Weights of a small GPT-style language model, trained from scratch on English Wikipedia.
Training: a variant of Muon for these matrices, 166M tokens.
MLP neurons of a small language model. Each row is named by its layer, matrix (up: input weights; down: output weights) and neuron, and shows model dimensions 0-191. Each number is 500 + 40 x the weight over its row's rms, rounded and kept within 0 to 999. Numbers have three digits each.
After each neuron's rows, "fires on" lists the tokens most often at its 100 highest values on Wikipedia text that the model never trained on; "fires after" lists the tokens most often just before its 100 highest values on Wikipedia text that the model never trained on.

L2.up315:491512538549526452447456513467493508474544469471415553426455490503497495483452478534595506422451511423518494519474514537512495517500543502415490499500461528487483510446481459587454558509492531492525607504524561471558606492440464452514595439484523446498458486522465505504492525482453486469493491466467507508428586485508498549544502420449500460497483447455447517574471465515524474542581570508482458493483502480487442435482498515463545564507574539521475485481461468470524523484506515528545503607453538462534481531537534488463551466507498478466436533442483477544520475578471470526
L2.down315:472569505535462550540456476545584517514485403467435519488522539480476496460503506556526449457504505424497452562491482503486538491502501501481544528506555551449474523490478524532513579472450468516516483548541454467510493503442508476453479424506525512455415549468517505528527532365539546513466449458452524510520529596522513519530471499522586467518495554423480444499410451566546477518579525542522489489500485507523568443561471482466486447498550546479454463568508462488528567525486541499535424508463550492470434484476537520488490526505548473467436488497543498575487513533474441560
fires on: "=", "-", " died", " Born", " Died"
fires after: "\n", "-"

L2.up859:533580462457518537607577521557487547561527526520446472527487533494532446407493513431489473467540569478541451472516453514496439487454515556498488433539508527459474545520519433490453459470474544501446522554489477470509456542480487454408517498519536491475523525494531563491571496506447469494546448476462452497421493531495444478528465545530460487526497544453499472544476540526462570513498515536499476405536584439499537542504521448441445523504476503500518504487521478485480505524482425600448544492504519588518497452469483499507439489531488530426509448549512477573526507528584499574
L2.down859:569493543521546480412468508480522524447523493539531465489529468461498546522507521487534441515456475466450500508491549481449473499474399529521446479494490535512565477526448514545512509501509538522526471469553471526493487433487535624571477492472515509475434486510576499545545491508497535495481408542536529490504525449528508533506539484453624520416534502497472455478458461507511444527461504469474468518533458530507469466413520540538494521468481472572453423484503454535579506485466540499580499566507507436508541515522525542473570472496550418454467610511482531412546472541487490438
fires on: "\n", "===", "==", "====", "|"
fires after: "\n", "===", " ===", "----"

L4.up942:454479515507531565545592443458478477402550499521483485477484528556515440482475553479510439561594421517496560445428490474414544455468453511480474488474479460459521488511515450450472554538479442459562527550524520558470443531550548508542546466515550539490529540580549525500523439479491501519478530513505449529491470575491554507496498509466511459457449562534504527500535514421561460435546450521503536543470557503546517526458410527455468480447506549462511558527475406518518495516508495485479522489479494491516465575523528487544471469445477560527447496478385497518506510526475499487
L4.down942:462527510559455454517482528484485502472512511479478505471458526424548462480586504481604483513484516475496490518493498461540519506530465524478533514511525520477462567489591487559547471479487598493493493492515511480489505476487470547515476469458490440542494424494477471447537487592539519466504505547483532556475538501459470544538538465556521491478528464488457555505602550497528419438506506519532517462500492533533461502505443462462484493456467526438519532558448459429475527442471523626476433553460541463490494481516476487443483566554419550562599464452521489494556397470470563524
fires on: "al", " de", " Of"
fires after: " ", " (", " of", " \""

L2.up11:464498483476515452468448529504490487524448497433415461475468454460529546487549452530508531536436545499493471448437492546525539486483514470595424515519469450557509469553454565516516546428510547543478513461551536498490477498447545432506564546470564495587552433527454526509434451485475512379534513506465454466524512553514508421446472522506443490479507527492470456494463486481433510501481505512608445528580527525513521547503588455545457477583574519519506491491517551481476517513526544555519437474480476513538475547482486470492502511444483486511442567521465537515502583489517519515
L2.down11:524469508473490504551495481475571465485577461505541480518360469583492485472507535564495440537511469543479500530410567540544420437506552451452549474441523522530480515577496528559511475493523444464487464420571524498566483568469500466502548565442438514517439479464522454492522513537440479500448558481509483503495507494485460492495465505531523503536510546452559566468497495493507609537493527474440495493554477495475474516488500505521569460473504506530530521461380536494515466517445433487495486519494484559522417451564547589491500511534474497538522510506442507479513435520516461513
fires on: "==", " |", " A", ".", " from", " "
fires after: ".", "\n", "%", " The"

L2.up43:565585478462435487465520435491490520470524480543457549518501467534411483495510489509605568538446513479448507491479493540518501538559443523498420496488479425507456555567544477516525467481492463450511530522445483428470513526502592499463557465454501484438483535477565510446520515547521453445555475493460514484551500496479477489462485490539466489488553543413487479578473500437448503486438536540536484486518490462428486512501586512462536445567519495502601434545527508510453524524462507594504469516515484557474519506573486529526493497517538544502488539482489553580525435480497427563
L2.down43:507461500517577537465547541496532508502466541470544440543454534545438541461521503539419446483478520514563437544474486478485497516465505495459565498448488546506533500373419541505549492447482520482552497533524476431506490412479487535502430453519527480494449519501482498539466478548513517521481411502592492506481573587565563572499550542485526414466565471537464468542416503479492471509556483446444502477498517568553483512481460470471513513451541513506453495491507532497488563535497448456533488484463505470503488492577559535469537407499561460515523518484498484523540468517580502442
fires on: "\n", "===", ".", " After", " When"
fires after: ".", "\n", " ==", "==", " |"

L2.up486:526550524503533472491472513470490490540483543550447496474537547482427513538453508517506543565502366554455435436464558466530486540585490512477532514476583556522470434496487480499501473511503495493532469536435478551603547502517524507436507391492522485445437492537451438561467524492472478475506507492478493460467521446438466518588513508476522483508505574476452496479466491458515469513525575446566496500510501535405473501501546492547502472516457503485431550467540452502506461538538500458465407489545560502517496447457542536451532495513493528506462462509504423508527465529407571543
L2.down486:516507635505560512450521476400457452504477477483498474475477511484537534546488520518459510497470489549510428538516516489448488499540452572494478546592565548545465485546482491525484492488539543598525435522526581529395484455508485485521515474484530509427461497499530425502555536458502538516442473470479530512529573519507470506557512512466526460472611530415465482460501470499483473461519549474530484515486442482418500507464460411489484440541494560516443480486501448520509587489483590549442523487477513473515524497497470448522565551528535517590487474465548480480518476510478489512
fires on: "-"
fires after: "\n"

L2.up107:513536472553536523475478508516509523396451478429508516500468454466451452447482550473565569489514545509443479501515548545506541544486480449429503557439522512515503584533456572436563446502526491472461466460567455544555531464597529489493501388512484540495455459521515501497504505478536477459470477583551433453478529500464484472471480482456489478533525554522499523536442495524471487469512541503495491502519490507452512558389484466532461541510484471530528545533508562567473502540521536472537446476476520557508549474552415485458544578545487506453568465540474437505476553455458488434
L2.down107:514500501473576512478491475580462580507546510453535468499427497501424492575475486511510523476499466488623458518478453489456439531487557509497525492540502448478501475532461458446500477412518513532487502515454512491500467581458464463509462517435549506461466519437481629497499513500560474515472486449452488476560504505585413512486466485479545510572531520525463538540548471471503504585485534489538485451513452474506478470409517502499457448456498489464512559466458544468567538558562503467540464485483565545555580523479498578491546501479529451466545519424489514537488431480524502461
fires on: "-", " during", "==", " career", "====", " Years"
fires after: "\n", "-"

L2.up416:488519459506469469491576535488459503621455513481500492478437508414474522485491450494566450538502547538529472519485549559543466543471565517489438513540502570501454488471439531454512449479564469472484472462478501560566582499465526478513517559503447518495516565505509450536480425530493521461597564500482505475480523461502429464403503428507502532533552468451503510528476499467465507508461515480486460517571469523475399505464535457600540475494505500504488465441398470557486550561584418495508494501465518495502505473476505505470572535522462476502530505471455409510484508487494545466
L2.down416:524476530484584480486577506439432455475473474502495429473491498476469487511557538455565504544477504591466515519515532522478547397475564493549564499533427557543603501518472522475485527532526457462512460514474543484423546517495504500500548536469549526457475509437494450480536550422566552520489448447525456523513543525510459483452494486435447550439607482453594556528487492506482529487510543498494493455537478547481470482471485491450439511527469493556457494499496517466535455531519488578496535406481512457470455506529499514455512506478614469536546445533478515521520462488527483430
fires on: "\n", "-", " a"
fires after: "\n", " |"

L2.up529:528518474507489457452492516435481527427520535406533501505503550456481522531428541510523546544493538526495497528507531521472471561495475465533492532481524460544531536531471513482519543472483490517482473521538456532558541526508464422500484491477444484447489536528542572526531481497533413399541475469497483543432512519516447398512590487448491547502499504468496454422434461500546524463463477491548507557497474484467609580504472545522409532516420515504461406559501526536519501513570449508489491552486550378547483518454481499489550524483468521436487486563445444447488510485472506528
L2.down529:563477499496568520519522533443462455443560522489553408541500467509522476570523505501536539502459491504445543519423516575491523513535489517474510575490479493464458552533502477525456521509540530505455563416457578517374488563468523509450524500525530502513480532519528493478532515466549508506464547462423544512470487410475455425468445498482438539590538543457421500537452491460496514489503541560458543425494435481481495560473468538469489522506418554505523525475467551526469537547526506484489498481569469425486535573479463514447566478549530437469496492457515474502552450516481478527
fires on: "-"
fires after: "\n"

L4.up647:505483497555528483446455491509519507505439498439501474482449543540497524489463472493530449537466527579433535485492521504548499486513435597483531525530536558522474490506536436536597499552415473485483574570536401400569521467511558534504485492522460474529463521497522452530527440495523516456506492546452505479482533523485443500469497490475456574543467504501430508470531457483535551477535486474441439563483421466485491477471516562547438441530541482503511476511520508483505513516577458451484459519487563507527557501450484488426474560423459551521544565510419452486504480574561507446
L4.down647:507460539572501512506499479438438545533502570516490547472502522541416554528561549600498537457467430522515488490521455510493472596512380427470466544474510606510521574520421545526519495500505540567470529552456526545458534534573486497415473460468492489520557477494506448481540541498568491463472513472495507472577490472497522504492449521522546464483514469507512530481489496564479486494477496520584490523466452544504528491433501463538471447519467531491462491491489507529519524443576574493441448492503514465406451484507465541504458520546497455450440499456445448482457484577525498470
fires on: "-", "|"
fires after: "\n", " ", "/", "-", " Re"

L2.up833:506524537487501500453528491490452504540586531523466548495584465508471517472548445521520514483504514481459445574553488470507507510503507464473531522543405543528530552591555442476495512564523500507510504555530517492494500547509525481501511463506540528514450577502483468452472515435394498468531454505472462441513569467498488492481427565512525527544521509485430484481539511529446627533520481540483536527483506445598556499502515533484480459588579547417517544480550540470533524534539489518481501520466576443471504472520420469543489566563475489466506496502458531531494491576591480433
L2.down833:603450511471486437511475506482509579589523470549452541522552507468514526453501480561464526474549542496498497524446512510579491475491472493552497503541521587493476498423509501466452509567488515479482513424500489445538490503527491479464426475480453496533457493568472584482522538489507508463451486492411532563559490443456596536589485543547536522471515472555550451489559503474499484506628501548521561504485521481497498499485476491482449431496493542516495480494474482499549482575565467495538538506492515502488424452455493526394524553469511514431440523505490453446425500511517532455
fires on: "==", "|", " ==", "==="
fires after: "\n", "=="

L4.up248:533532538436466594473509501474497505514490523487506564494513568498537501464555479492550410501491418422432452525503545526482489440486559473523565464504541463479498533478470491551482537535537508526456491537549502544506500558466474495477533532458484507488449507521478531553518465504448387558526449559536478472475555471526436512530443480490527578532475457532450579484480440442458616526487564482535559509476543463531558471494476517535449538548495445560514541490562494448443510530518399498534507456511553502507500507482497459430477552422503469505501548515493428489453518498550461549
L4.down248:451471566531449532476488512534439531488565470517539506479473531546471534555539491536526515514519520522505481548559473505492529496530418601417540446512542497468445400574526577505435558435527474517444441461514560457483488545475414533510564501559561509526474538530478511516451534492448470529518497500502485554477518479475500522521422463474546464515478512444485465489507497560466514513539495490514425530511493485431556472462460521448522471452551541471522521459613505543435484494428564488498450447413532560507512458508523469490528542463459532479534554501466528510470518528438521424
fires on: " ", " an", " a", ".", " |"
fires after: "\n", "1"

L2.up837:506475509467478501514443498520497503497413512595494504426372502415593478504574489536546482468449591529448479513503543519436512474539476507461488471458420455537472545487435509511543449509523528434503521462463510413463449509580477529551451479516510528506502527504449523474538444478439448497571460531470524538497516534537454470466467506493517492518543442449522532549594503462479565505517503493517472510496533518420559533476484530542463449547495536479504596527524466475510485559509432475535482558535513574547470485497488536463508494417468510499548508517487476507506551433525449457
L2.down837:502483474394504464503490498565526557499466489485532538478498518514480483514475507544479488437468489477541479595512479479510534464457506507528537487532464522596504497551482519494491507492462425460469574520528555536464420528418463549604488469475491463478470493453443559489552542539480545496562432449502465483538511535571494503455455512499489433487572505523466536478450488495420474571498514430496486487571542500551494456529488441549508574481442475474532531489540494440462453565489448519596451494444423547503515496565484564550518470571477592505491526526503534481469463498521556497
fires on: "===", "==", "|"
fires after: "\n"

L2.up355:439405513455477539534470512471491470540474519490520446462473422506580511517551428573536469536437537438515567424490490516486503433434491545487473466431459509548423551507539573501466488493538524489496512419488516475449489489513529526488479512488554493526512496522500521547557540534495543459513448493493455447523533519492454482557486498455514507506548515543466510557500397429590481565486524518505505456473450576484536458478476383542549566520540595498535588476463509459464436471510463499514531576516486495554457497505495437495518504473458557448488561514510476534504480487511479508
L2.down355:490438515495496555492566544516510455501558547507431524539516532490513562553475475482551459495487513523480532543497486519577493504484518444502555539524507512565403541491573568535435536569496506573448474484492548483470399491483522573552511497451472452496482471508520502480457501476470524521509505506506419515531524485504538371463497492568443420473456506540532487541494501489493533545446526518542504551497575461482452449466500537450501455466536482466486462522531501493412450526453462539517551433488507526533488433601508448487423494609490519431459508526460513560513462489476492503
fires on: " |"
fires after: ".", ")", " UTC", "6", "9"